From a checkpoint of a small transformer trained on Wikipedia: a variant of Muon for these matrices.
MLP neurons of a small language model. Each row is named by its layer, matrix (down: output weights) and neuron, and shows model dimensions 96-191. Each number is 128 + 32 x the weight over its row's rms, rounded and kept within 0 to 255. Numbers have three digits each. A neuron's up and down rows have the sign that makes its largest values positive.
Before each neuron's rows, "raises" lists the tokens whose logits its output raises most directly, leaving later layers aside.

raises: "ers", "'s", "as", " Service", "al"
L7.down639:167104128120114160059107114144099098216118152163102149101158118080070114117095173154147139168128110136183127149140119164171170132125191172126111088101138129097146091088163106130149089137127156145140102183145087096062127094112209152153122117175138128114121184099148166097130107072105141142

raises: "rated", "us", "ration", "rate", "use"
L7.down1387:107105081111113134052150167124142168152110103164200101149109154175121082081092152106154125160120143116095152096155070115082143113084141118099131105133148101083137095077154151067103207142080137110156066082145173052138128082107096075204128160105164166161118075160166125091102189148119150162

raises: " become", " been", " died", " come", " survived"
L7.down397:135109123143120122183164131180112097116126113075151156164119084092131146181175153110158146138110086132115089159128236174151179157083139136096088160083149050126123127162121134074127064108094155097190133137113157049098112126157162082177194137113135152118142120099142143159107128131090150070

raises: "ering", "rist", "ered", "er", "en"
L7.down1165:115163144147100157081090117108147151092142042122155163187110146100115077084102169173142111112097089128095101140124136126060152038083178102166175116140120112089180128128145144151098154103153158119104099103127070188102151067173146088128120138149120118152151122135036114163169129166118174160

raises: " network", " radio", " television", " broadcast", " Radio"
L7.down308:135103127123147178053111150137087111167104057102112108110140151129127165131184150136177121125094117120109105097158071135074153122149136158152164107155159093101113119179092091094162166160165157249140087122093155156118152154131166101128169114101098109157106136140117166059120206092121110064

raises: "ive", "ivity", "ed", "ion", "al"
L6.down363:197138113074087108139110159157135124192145131160157103148123146113157130189129146112097100141103107142174210126128154163206112141157084148096097137158182135126071068109087105146112171146125146143093170117127143193089113146130057155154178125150104108132159084135169166149103161166137116129

raises: "able", "ably", "shire", "ables", "ament"
L7.down1494:195170178146098065134114134137116122153166113158088101106140201105067136127139100135126176032076164062097054161053111132112157119085085141151127144121090113106132146137108166147130076133146156068110096047109142094158157093130077079136109083095151109170088139170103118120113146091137109181

raises: " north", " west", " south", " east", " southwest"
L6.down1162:141107073127084110191101121105097080093131143137116096149159144144125104154108135160107091132144145179038068114108112158111100190144133144128088128104132102115134153157125073079155163180120115135134115138130129127130091150038191095141155106108129115137119156162196140116181111173158092132

raises: "ry", "se", "led", "lers", "inal"
L7.down1087:119092113135077134153144121128113097125128158154130108115185104104090106080166117126150110063089052077117069138158082091188074119090120134151100123124122075106089146125168168187181093103072087140129127092148157101114158090117162165184106158093080083126145142132134173173146124109137198105

raises: " upon", "et", "ivid", " off", "ign"
L7.down1550:108059148085103067130197158066060138117132109073121134146157142094141143084145117107135151142208119133069148114075168115139183122190159014162068056163170139160160074107120120168130122130108129090127138141139066111105104090139123154173091106138117148122119146083136114124096130132134173100

raises: "es", "ing", "ability", "ers", "ive"
L6.down1199:151142188156129160080133143142131090145161130067131179189118160113114196153144175121165142150082071150140138144120078118135110128207094073132126204129127221057116147160149135174114144149123212135100130145127101117111119129132128171179120104157153136203134100094159144159208071144163141102

raises: "iate", "ify", "ulate", "ate", "vert"
L7.down720:127125102109121107115129115153125179146157157134144137190105096072074094150159132166102130128132083096127108095120129050151098147185151106087124102109126152123186086136103142110141108115164087108172216125093107145139108127112129151154131106119094093114137127132134218155118141119092117113